From a checkpoint of a small transformer trained on Wikipedia: LayerNorm before each block, rotary positions.
MLP neurons of a small language model. Each row is named by its layer, matrix (up: input weights) and neuron, and shows model dimensions 80-143. Each number is 50 + 12 x the weight over its row's rms, rounded and kept within 0 to 99.
A block is one neuron, or neurons of one layer that tend to fire together. After each block is what it responds to, as a language model described it from the Wikipedia text at the highest values.

L5.up211:62 44 58 27 47 48 42 45 56 47 62 44 57 29 39 68 52 47 65 45 40 28 41 27 69 52 55 50 67 63 41 46 66 60 56 73 71 61 59 31 57 43 46 52 67 73 35 67 42 47 46 56 49 45 59 61 54 45 31 29 45 50 65 40
L5.up282:29 48 52 75 51 43 80 45 53 46 44 67 24 64 61 77 49 51 61 60 65 53 61 61 53 48 45 30 54 69 49 38 29 69 50 34 63 43 56 44 52 48 33 59 62 43 40 50 41 54 56 50 65 50 67 66 40 52 54 54 46 44 53 43
L5.up294:47 60 56 55 52 32 59 49 51 68 65 45 85 63 54 50 55 22 69 37 73 25 44 65 47 57 51 49 45 62 29 39 48 56 44 57 40 65 51 32 45 24 27 56 55 57 54 71 32 24 58 48 73 40 66 68 43 36 50 38 58 44 59 50
L5.up432:47 64 58 46 45 41 59 73 50 62 60 35 40 45 28 59 53 56 29 45 53 32 36 59 43 39 50 52 45 92 46 58 65 54 44 38 60 40 50 60 38 70 56 56 50 55 43 47 53 39 50 64 59 46 43 64 53 31 31 65 55 56 68 60
L5.up438:55 53 36 65 49 65 60 57 48 32 50 42 51 48 49 56 43 46 54 57 77 54 63 47 35 64 39 49 43 54 46 59 52 51 43 26 68 48 51 29 58 61 46 64 60 43 41 63 47 60 51 41 85 53 53 56 48 45 51 47 55 53 72 62
L5.up495:56 66 48 57 26 51 63 43 46 51 31 43 40 57 47 69 35 54 23 57 44 36 57 62 49 59 45 36 61 55 32 30 57 67 45 61 53 60 49 26 39 52 44 45 28 40 56 40 47 53 51 75 69 57 64 61 23 70 43 55 52 44 36 34
L5.up556:66 60 46 53 79 50 67 44 62 40 19 45 50 66 39 49 42 52 36 46 45 56 42 56 42 39 61 41 64 63 56 32 51 64 53 44 37 70 56 57 66 37 57 54 36 64 50 42 48 53 51 54 61 47 36 47 57 23 50 54 48 44 52 31
L5.up575:60 56 46 42 47 54 36 43 64 38 33 62 61 48 29 42 61 46 49 27 65 38 53 48 56 49 52 54 39 65 54 51 58 52 42 67 49 46 67 51 41 35 39 53 57 35 47 39 53 35 59 52 28 47 63 54 45 53 55 25 50 34 60 53
L5.up594:49 58 29 56 58 50 56 80 59 54 54 42 35 30 33 41 37 44 49 67 61 29 58 71 35 47 69 67 63 70 38 48 77 41 41 18 30 50 48 50 38 40 61 49 41 44 50 70 35 48 25 58 46 47 50 55 50 59 41 45 51 35 42 44
L5.up650:61 60 34 39 47 58 53 44 64 57 35 53 57 48 35 84 09 33 46 49 32 46 33 59 48 42 56 59 49 64 56 49 49 47 31 84 50 41 55 28 67 46 32 40 36 48 56 58 39 79 56 38 26 46 50 55 60 46 66 58 53 46 63 52
L5.up753:45 53 62 52 45 40 55 43 63 43 42 54 52 63 55 47 66 21 63 34 68 31 59 57 48 65 70 70 58 73 33 46 39 63 52 23 57 45 48 40 44 58 69 32 54 62 42 56 38 49 48 56 58 46 47 62 49 46 28 48 41 63 55 60
L5.up1097:25 68 59 58 22 75 48 60 45 55 27 57 52 67 34 39 33 66 59 34 68 40 48 64 49 43 55 57 56 50 84 68 43 42 54 39 74 62 39 51 48 54 43 64 42 42 63 34 65 67 50 55 44 53 60 42 53 52 44 49 59 48 61 36
L5.up1284:40 58 73 48 30 53 74 73 55 43 32 36 45 29 37 56 59 51 72 46 71 41 50 61 41 66 46 42 65 73 63 36 48 70 60 68 44 60 51 51 49 45 38 54 53 36 38 66 46 48 64 56 30 45 61 44 60 37 37 24 37 41 69 56
L5.up1443:51 53 40 47 41 26 42 50 68 49 43 23 58 48 42 73 56 35 41 48 71 34 57 47 48 22 54 55 52 74 44 52 64 64 45 49 49 44 70 26 47 62 49 56 62 47 56 59 67 40 58 62 60 52 38 58 36 57 32 57 67 48 62 44
L5.up1459:62 50 66 42 62 36 77 65 56 80 38 56 42 50 37 56 38 58 45 45 54 38 34 50 50 44 63 66 59 65 43 48 42 56 44 54 58 34 55 27 46 51 38 58 45 40 62 51 52 49 60 64 58 60 62 46 38 34 45 45 48 42 61 50
L5.up1757:40 54 24 44 34 68 62 57 35 54 50 54 51 77 41 58 58 54 35 62 34 46 68 38 67 32 41 62 39 47 56 51 39 48 51 55 44 66 49 30 45 42 57 36 67 52 24 57 38 58 48 68 34 21 41 70 16 64 37 55 36 47 69 39
Description: Sports match results

L5.up94:47 50 69 44 26 59 51 63 31 62 56 60 51 35 56 56 46 50 50 39 55 28 34 48 62 39 32 86 19 28 51 46 53 41 58 55 67 35 55 55 57 46 39 74 68 56 52 38 63 67 44 47 48 51 44 50 34 20 42 59 57 63 63 56
L5.up382:34 42 63 55 47 57 44 56 49 56 29 48 70 48 62 64 37 53 42 41 36 40 67 48 44 47 46 55 45 39 56 51 58 69 42 49 42 58 46 60 57 60 48 24 79 55 33 31 47 48 42 49 39 53 41 41 50 19 40 67 65 28 76 57
L5.up404:53 34 33 57 23 55 37 70 38 74 49 24 41 62 64 67 38 58 55 57 41 53 61 62 46 51 49 64 60 22 50 48 59 49 48 73 42 60 48 59 36 45 53 26 47 60 46 49 56 47 42 52 50 49 47 62 58 56 55 51 49 58 59 40
L5.up492:41 43 39 52 53 49 38 46 35 43 35 41 46 64 44 56 37 35 53 48 46 43 63 42 44 53 57 49 45 38 37 65 61 52 51 45 31 40 37 57 57 58 39 67 79 73 53 43 46 58 58 52 51 60 54 48 52 49 38 53 57 65 62 33
L5.up697:44 55 37 38 40 36 30 58 63 69 47 46 46 50 70 47 39 29 64 41 44 43 72 51 56 60 95 40 51 60 46 37 56 42 49 51 65 48 48 50 64 59 60 40 55 45 43 52 32 52 57 51 62 54 53 58 45 40 42 74 49 50 52 38
L5.up717:42 47 49 44 62 38 47 62 40 58 61 25 37 46 75 32 46 81 52 56 62 49 46 58 35 55 56 29 37 54 47 50 64 45 59 45 67 53 25 68 63 69 40 40 61 60 71 52 42 36 32 47 65 51 55 53 43 56 51 46 46 53 53 47
L5.up749:54 43 67 65 44 52 50 47 60 41 50 34 42 65 51 38 28 55 64 63 47 47 46 17 31 48 57 48 44 34 62 32 44 56 39 31 62 48 52 51 52 50 57 63 43 64 40 50 58 50 51 38 45 50 48 61 47 39 25 49 72 15 34 47
L5.up750:58 27 44 29 62 48 46 37 57 58 38 57 44 50 55 68 41 37 46 61 24 50 53 47 57 57 31 68 55 40 20 61 32 45 21 52 48 46 40 34 57 59 42 41 47 76 52 42 29 46 77 45 47 54 53 58 64 42 28 59 45 42 40 46
L5.up772:65 48 68 44 26 40 71 54 55 58 46 44 39 50 48 40 27 44 46 24 57 50 54 38 54 50 51 48 32 31 49 79 71 41 53 60 33 37 46 48 33 55 41 54 49 40 52 46 61 24 55 33 41 48 53 49 48 34 56 66 48 34 82 65
L5.up1074:43 63 50 37 48 53 62 43 65 63 55 50 42 59 44 45 50 57 52 43 40 49 56 63 54 54 66 46 40 48 46 59 38 54 33 76 47 52 34 40 61 35 31 50 44 38 75 34 51 64 59 57 59 29 62 53 53 75 49 54 47 71 84 51
L5.up1198:59 32 62 29 68 61 27 48 41 65 54 33 56 52 72 82 51 72 45 54 53 44 43 66 45 56 55 25 46 53 34 65 50 53 53 44 80 61 59 67 51 73 68 50 34 66 50 41 49 37 58 55 55 41 45 43 61 59 42 42 49 49 49 60
L5.up1317:45 45 68 58 27 55 41 40 47 48 33 37 38 40 53 58 50 36 35 39 39 54 51 44 54 39 30 45 35 60 56 40 43 62 63 49 25 62 65 58 70 69 54 36 32 55 63 37 34 41 46 51 48 35 58 62 29 50 49 52 58 72 45 57
L5.up1451:47 42 62 45 49 59 33 36 62 55 66 51 57 39 38 49 50 25 38 59 32 49 55 59 52 50 70 52 61 49 59 44 54 59 34 67 39 58 51 42 55 37 59 66 61 55 40 43 67 41 42 52 69 70 36 39 59 31 45 65 57 33 40 68
L5.up1576:48 51 64 52 74 86 53 36 50 63 44 61 61 50 53 55 43 54 52 59 42 39 50 47 53 49 21 83 42 43 33 39 48 42 57 56 50 30 38 39 55 61 35 54 65 62 47 58 44 69 69 44 52 49 66 66 41 48 45 50 32 38 41 47
L5.up1645:60 75 48 52 63 53 66 42 63 50 37 53 45 29 63 54 44 54 64 46 55 21 62 33 79 56 50 45 50 56 36 46 41 37 57 51 48 58 37 62 42 51 49 45 42 37 36 43 63 51 64 54 36 36 57 58 69 62 45 30 38 54 55 54
L5.up1663:46 37 74 52 39 69 78 53 55 66 48 20 47 36 35 62 46 53 47 49 56 49 49 49 42 61 63 40 40 49 39 73 42 37 51 38 43 53 34 47 58 60 51 50 50 58 42 80 49 65 47 36 26 63 39 38 78 24 46 68 58 51 53 79
Description: Mid-name continuation pieces

L9.up44:64 25 42 37 68 41 42 25 48 37 44 53 30 51 63 51 69 65 43 46 44 44 40 33 53 56 42 52 60 27 62 36 50 47 28 67 42 71 52 56 43 56 51 53 45 33 47 54 60 59 39 61 39 29 48 58 21 36 49 52 59 48 37 52
L9.up1014:67 38 43 46 52 45 22 33 19 43 39 59 77 36 59 50 63 49 52 32 62 52 70 42 58 47 42 37 49 38 62 47 51 61 54 40 60 37 50 63 79 45 71 62 59 29 48 50 50 53 57 53 62 46 45 55 24 35 41 44 62 61 35 47
L9.up1107:52 40 43 47 46 41 57 44 45 48 58 38 51 49 62 41 47 50 48 57 49 43 35 46 55 21 34 50 42 37 54 56 48 48 40 42 52 75 54 58 57 54 45 24 43 32 47 59 49 22 59 63 53 51 49 46 36 37 52 36 19 44 66 33
L9.up1351:66 35 48 50 55 44 61 59 48 64 40 52 58 31 41 45 42 28 53 70 58 59 68 28 52 40 50 55 51 50 66 48 40 58 47 57 42 59 34 59 57 60 41 62 70 36 39 64 55 43 55 61 63 47 32 37 60 33 34 25 49 59 76 45
Description: Mid-word subword fragments

L8.up1604:29 52 70 27 58 41 56 29 75 57 66 30 28 43 44 53 55 52 45 59 49 37 70 37 43 47 51 64 53 50 76 63 36 56 39 70 48 46 34 69 38 43 69 43 46 42 60 40 58 45 67 54 40 53 51 60 51 41 28 46 58 37 47 30
Description: Digit zero in numbers

L5.up128:50 48 47 64 68 28 61 25 84 64 16 58 40 46 54 48 58 60 26 49 65 61 51 30 62 59 45 68 31 51 37 64 40 47 39 43 75 46 43 46 52 52 61 28 32 60 51 58 50 48 54 51 48 54 58 46 55 37 51 43 33 53 25 60
L5.up164:57 48 56 51 45 38 49 60 61 39 64 40 36 43 56 40 57 55 56 28 59 61 48 41 75 36 53 40 53 16 34 39 36 62 71 40 59 38 44 48 49 34 43 38 46 29 22 42 58 67 34 54 53 34 35 41 45 56 55 47 39 73 53 70
L5.up291:56 44 38 44 31 53 38 83 50 41 35 52 56 62 65 78 47 40 48 53 35 69 48 47 64 55 71 58 52 43 60 60 49 43 39 48 53 60 42 45 64 45 47 43 70 56 40 39 53 77 63 45 34 46 59 36 46 50 64 38 58 57 46 81
L5.up356:49 73 55 59 51 34 58 71 59 56 30 39 37 44 43 74 62 70 57 47 41 62 45 70 65 42 24 57 65 56 41 58 34 68 50 42 42 60 65 52 55 66 51 65 54 35 32 38 36 50 56 70 64 75 59 38 53 34 55 45 47 45 37 61
L5.up374:31 47 41 41 55 43 46 40 62 62 39 43 83 50 64 37 51 56 32 36 44 53 77 52 54 71 41 35 78 66 53 34 63 46 65 61 67 49 54 45 53 49 58 50 51 62 48 35 51 44 48 71 35 44 53 41 64 40 51 39 60 55 54 43
L5.up608:55 67 50 29 47 64 43 30 33 61 16 53 29 43 50 53 57 52 62 29 52 59 48 48 43 58 29 50 39 29 66 49 22 38 69 65 44 46 58 27 44 40 57 41 45 54 43 26 35 47 41 59 49 50 62 53 39 67 50 39 54 59 57 65
L5.up723:45 51 50 55 52 59 68 67 58 48 61 28 40 56 47 55 27 51 50 52 59 38 68 56 60 56 61 45 49 70 43 41 68 52 54 58 43 55 56 67 55 62 48 50 41 46 59 54 39 53 27 60 33 64 44 42 64 51 45 54 63 44 45 55
L5.up871:37 60 53 53 31 35 50 46 78 47 47 36 54 61 59 49 56 62 52 47 66 53 53 41 44 44 52 48 74 36 57 39 49 43 63 48 46 53 65 39 38 31 61 34 52 67 58 35 43 67 68 57 45 59 47 36 50 49 53 47 65 34 21 69
L5.up882:27 63 53 36 52 45 58 71 45 65 64 35 61 50 24 59 44 53 32 57 59 31 32 57 45 47 62 47 45 41 57 54 37 45 47 51 53 37 39 57 53 61 42 49 60 53 49 48 45 67 64 50 71 45 56 53 58 38 70 75 76 60 53 79
L5.up1059:56 45 66 63 48 54 50 48 41 38 53 38 51 58 31 47 51 52 39 43 52 50 67 35 66 56 60 61 47 64 88 46 53 38 30 65 56 64 54 44 52 56 55 34 50 47 34 58 36 64 58 48 63 43 56 61 42 64 44 51 59 52 75 51
L5.up1209:51 58 46 28 43 70 77 61 50 47 40 18 33 68 48 65 49 32 57 53 68 57 62 62 42 62 29 53 53 59 78 43 54 60 48 40 51 54 55 51 59 52 62 53 33 40 68 43 64 57 30 57 58 55 63 71 31 47 55 47 32 53 43 50
L5.up1249:27 54 53 50 67 59 38 70 47 54 52 32 42 65 53 37 45 70 51 61 50 39 52 52 51 47 63 55 64 41 49 42 44 49 45 35 54 57 66 51 35 65 47 49 38 49 49 64 41 52 66 47 67 47 38 58 48 62 36 44 29 66 57 54
L5.up1302:57 58 34 59 60 45 39 50 66 68 71 38 49 43 56 41 34 43 50 52 51 48 39 24 63 50 65 37 49 30 55 59 32 49 59 51 59 47 31 51 20 56 42 43 83 37 41 39 55 62 44 39 25 71 63 37 59 63 51 76 47 61 45 39
L5.up1304:37 50 43 37 40 71 45 47 38 56 40 21 42 62 37 54 39 49 34 54 62 43 43 57 61 45 69 76 57 43 47 39 41 50 55 52 50 44 31 42 43 30 57 50 35 55 68 37 45 58 29 48 63 42 57 55 60 46 25 52 60 52 44 42
L5.up1539:65 56 53 47 61 38 39 46 51 43 44 48 53 44 48 44 39 36 36 43 53 62 49 52 57 41 54 43 47 52 45 59 59 63 54 60 38 33 47 42 44 30 51 42 67 48 58 53 60 30 59 52 58 38 41 48 44 52 44 53 64 67 46 33
L5.up1765:56 32 70 54 44 41 42 47 54 47 54 27 44 58 63 48 49 32 67 47 58 60 56 38 38 70 52 30 62 76 32 41 35 52 64 53 35 57 55 41 32 46 35 50 25 59 50 30 65 41 53 33 59 38 46 72 40 61 48 58 55 58 46 63
Description: Zero in stat tables

L8.up1270:39 45 51 35 65 87 49 58 54 61 41 51 41 48 34 47 45 50 46 49 55 70 60 47 69 49 44 33 67 47 50 49 29 61 44 55 61 60 31 35 58 27 65 43 47 59 56 46 49 55 61 48 60 44 56 59 56 56 45 40 54 56 47 32
Description: Name-internal continuation pieces

L9.up1275:52 43 27 59 56 30 62 47 59 63 26 44 37 50 70 49 47 81 53 34 44 53 62 62 44 41 51 44 56 59 40 54 45 61 47 74 61 42 55 48 37 54 65 28 58 55 47 70 48 37 77 23 36 48 55 32 70 46 72 59 41 73 45 40
L9.up1500:46 37 52 42 53 45 46 55 58 37 45 49 45 53 33 63 49 65 41 44 62 57 47 42 33 63 39 54 56 51 39 49 40 46 65 33 46 48 54 35 65 54 61 45 40 55 49 44 51 62 57 52 39 40 63 61 41 37 23 53 50 57 42 59
L9.up1604:38 56 55 45 52 42 46 51 59 48 38 39 55 47 43 49 73 34 65 56 41 54 58 81 67 51 37 51 57 54 48 33 64 43 55 18 54 62 53 23 45 39 79 63 37 32 61 37 67 51 25 50 79 26 39 31 43 56 48 54 70 60 54 56
L9.up1651:53 56 44 36 55 64 60 30 44 52 43 44 52 38 58 61 27 66 58 66 42 64 43 37 51 51 51 51 38 42 57 59 43 48 61 42 28 59 42 62 39 31 67 45 59 58 48 48 54 51 33 40 52 45 62 32 52 36 46 43 72 54 43 47
Description: Zero digits in tables

L8.up650:56 64 34 45 54 32 52 34 54 43 51 53 68 34 44 54 63 51 53 67 44 51 51 45 43 43 47 43 40 84 52 52 54 73 46 34 54 42 44 67 42 25 60 44 45 78 54 56 40 48 60 73 40 49 49 60 43 26 32 57 40 62 50 42
Description: Sports career record words

L9.up251:41 48 43 67 41 36 70 61 43 47 44 56 44 34 39 47 39 57 64 61 72 49 69 51 38 52 48 66 63 74 42 62 52 59 64 51 65 54 47 41 51 36 45 68 53 74 48 59 27 42 42 52 27 66 51 46 67 49 59 37 49 52 69 32
L9.up999:57 45 42 51 51 66 53 43 43 54 58 35 52 36 44 57 62 44 43 72 44 55 47 40 47 57 42 37 82 35 43 46 34 36 48 67 64 55 56 59 42 67 54 50 67 49 54 47 38 51 32 39 52 66 30 61 72 52 37 46 47 64 37 45
L9.up1382:43 49 48 48 54 57 61 53 50 69 53 41 73 41 52 50 54 46 32 65 55 40 72 57 49 61 49 45 40 35 43 65 49 33 47 60 58 64 43 45 47 42 50 46 48 67 52 33 53 55 65 59 55 48 43 39 54 53 45 57 51 58 41 41
L9.up1723:53 46 60 46 60 47 67 50 54 48 32 45 41 67 51 54 66 33 54 50 50 48 56 48 48 69 45 60 65 34 32 19 69 65 65 40 55 63 66 38 40 59 45 47 46 65 72 65 34 54 39 77 59 52 43 44 49 34 54 59 56 55 52 70
Description: Ordinal number suffixes

L8.up932:51 38 46 48 25 44 62 52 59 57 52 57 35 30 34 44 53 55 33 49 67 57 71 60 52 55 47 55 24 45 63 59 43 44 50 39 42 39 67 39 55 39 33 59 64 55 52 30 56 48 57 42 66 54 40 24 57 44 64 45 84 52 63 60
Description: Mid-word fragments

L5.up2:67 55 54 52 59 68 46 48 40 46 51 54 48 59 48 60 33 71 76 58 44 49 46 42 51 37 49 50 32 36 76 60 70 55 52 39 50 40 46 55 73 66 48 49 40 60 47 64 43 57 44 53 58 49 48 40 40 50 44 47 86 55 32 40
L5.up138:50 56 22 54 48 48 52 45 42 56 63 50 53 21 57 48 45 27 48 56 38 22 64 52 49 58 45 45 41 35 36 41 33 65 68 45 62 49 43 35 60 95 47 37 56 47 40 34 51 47 44 56 65 53 67 61 42 26 39 60 49 46 31 39
L5.up181:48 44 27 46 33 48 54 44 65 62 53 61 43 47 63 54 72 56 66 49 52 73 53 21 48 53 51 36 58 44 67 63 64 58 82 49 62 54 44 74 25 39 70 55 50 19 47 42 56 54 49 35 20 28 42 63 44 56 55 55 63 66 41 47
L5.up307:39 49 55 20 47 47 46 44 42 47 44 50 25 31 59 50 52 44 33 57 75 48 48 45 76 45 29 61 29 38 69 57 46 58 57 52 64 46 34 36 38 58 53 49 58 49 63 43 60 46 68 42 38 30 44 49 49 43 79 26 42 72 55 44
L5.up470:27 41 32 55 71 43 66 38 76 71 56 50 25 63 44 41 53 31 45 62 40 37 66 32 39 37 43 56 29 34 50 48 22 47 45 60 71 32 60 58 61 52 59 42 66 60 47 46 77 50 61 55 49 72 32 60 58 33 43 67 39 45 58 52
L5.up573:72 41 61 52 27 53 50 59 59 71 74 49 63 39 47 49 48 70 53 41 53 60 42 40 44 41 31 71 56 26 27 57 59 43 65 52 66 55 45 34 56 65 52 57 45 36 47 57 62 49 42 39 43 42 31 47 62 54 40 55 62 54 46 41
L5.up684:46 36 41 64 52 74 50 52 31 57 58 45 33 28 51 38 56 46 24 45 40 36 61 15 57 39 41 56 50 64 47 34 39 27 73 43 72 41 58 35 53 30 49 24 55 52 46 33 51 55 50 60 54 51 44 63 49 49 44 49 63 36 51 30
L5.up804:57 55 46 57 60 30 36 46 41 56 15 39 68 40 50 42 50 54 65 37 53 62 64 41 51 57 34 37 39 59 50 40 52 27 40 49 47 53 71 72 51 67 46 51 47 44 30 68 60 26 65 22 60 63 64 48 54 45 64 49 48 47 45 60
L5.up889:54 40 35 54 73 73 41 57 51 52 62 41 25 48 55 34 45 40 51 52 30 74 52 33 50 36 29 28 53 60 49 42 55 61 60 50 59 76 27 69 20 41 54 21 42 50 61 48 38 50 46 49 78 60 64 78 39 65 50 45 58 42 43 39
L5.up951:41 50 67 61 71 47 60 37 38 71 49 39 53 44 54 79 72 67 50 52 50 47 43 42 61 41 49 56 33 61 57 57 42 66 52 51 77 55 52 48 72 59 55 59 56 38 41 51 63 54 70 66 38 60 47 61 46 51 54 76 77 44 64 42
L5.up971:35 23 23 68 63 50 34 55 37 72 63 40 17 49 48 46 52 36 65 59 50 60 45 42 55 35 56 42 52 54 49 47 55 54 44 63 40 56 44 46 50 28 43 48 51 44 52 32 44 38 59 47 69 56 34 48 47 33 30 36 59 49 14 34
L5.up1076:55 48 44 48 47 78 72 39 51 50 57 47 33 46 62 55 69 61 58 57 47 35 55 35 74 42 35 70 75 53 54 39 56 37 50 40 70 57 58 58 47 51 55 52 63 41 47 69 30 54 59 40 71 49 59 42 62 57 57 50 56 49 50 52
L5.up1077:53 58 58 62 51 49 48 46 33 84 58 47 41 27 67 48 63 53 59 37 56 41 43 25 68 45 59 45 55 30 38 43 45 51 72 26 69 62 38 40 64 51 62 52 81 61 71 44 50 39 44 56 61 75 49 45 55 44 68 96 64 47 48 51
L5.up1298:35 63 28 52 43 66 54 72 48 57 54 31 48 52 44 35 55 33 54 28 66 36 44 41 56 67 55 47 35 48 40 28 49 60 60 48 35 42 34 73 48 45 65 54 56 69 43 33 44 29 54 56 60 35 59 39 41 56 51 52 52 58 39 38
L5.up1592:35 34 28 35 73 42 46 68 56 50 54 71 46 42 81 48 62 50 52 46 53 47 39 39 59 53 38 77 49 53 52 31 57 48 71 87 58 55 55 39 53 39 41 45 55 48 43 61 60 25 42 26 43 42 11 45 66 54 40 49 41 52 67 70
L5.up1666:47 49 63 55 36 33 55 80 45 78 61 48 61 54 31 57 48 92 50 71 58 75 32 45 52 48 44 48 55 34 49 67 50 51 60 51 44 53 41 54 42 63 44 50 58 47 51 39 44 58 36 40 48 34 43 56 48 68 54 49 60 51 37 47
Description: Mid-word continuation pieces

L9.up32:41 44 37 58 27 61 59 51 42 69 31 48 41 61 56 31 47 27 36 60 41 52 41 41 28 32 58 24 51 56 66 43 59 41 47 86 53 55 38 46 54 30 55 39 55 62 65 51 54 50 71 44 37 30 24 57 52 28 36 43 66 44 55 46
L9.up407:44 53 59 47 50 48 54 63 78 86 51 58 56 47 59 41 47 36 45 44 51 64 52 68 50 42 33 40 56 66 70 65 38 47 61 33 38 51 25 59 59 44 37 29 38 62 45 64 50 58 50 56 53 37 44 53 40 57 53 47 65 33 54 39
L9.up571:48 49 64 40 52 33 42 45 49 76 48 46 73 37 38 33 51 55 53 40 55 72 43 29 55 57 44 55 54 53 57 42 61 52 45 68 36 60 65 37 56 73 59 57 42 54 56 49 43 74 50 33 60 49 46 52 53 56 43 38 41 62 46 21
L9.up1207:59 26 39 61 54 46 43 28 33 55 54 49 32 50 56 67 42 60 58 65 53 32 56 59 66 43 41 36 44 55 65 61 77 81 60 47 51 70 41 52 78 61 32 44 49 52 41 52 62 58 56 33 29 41 61 88 35 56 47 42 36 52 47 54
Description: Abbreviation and decimal periods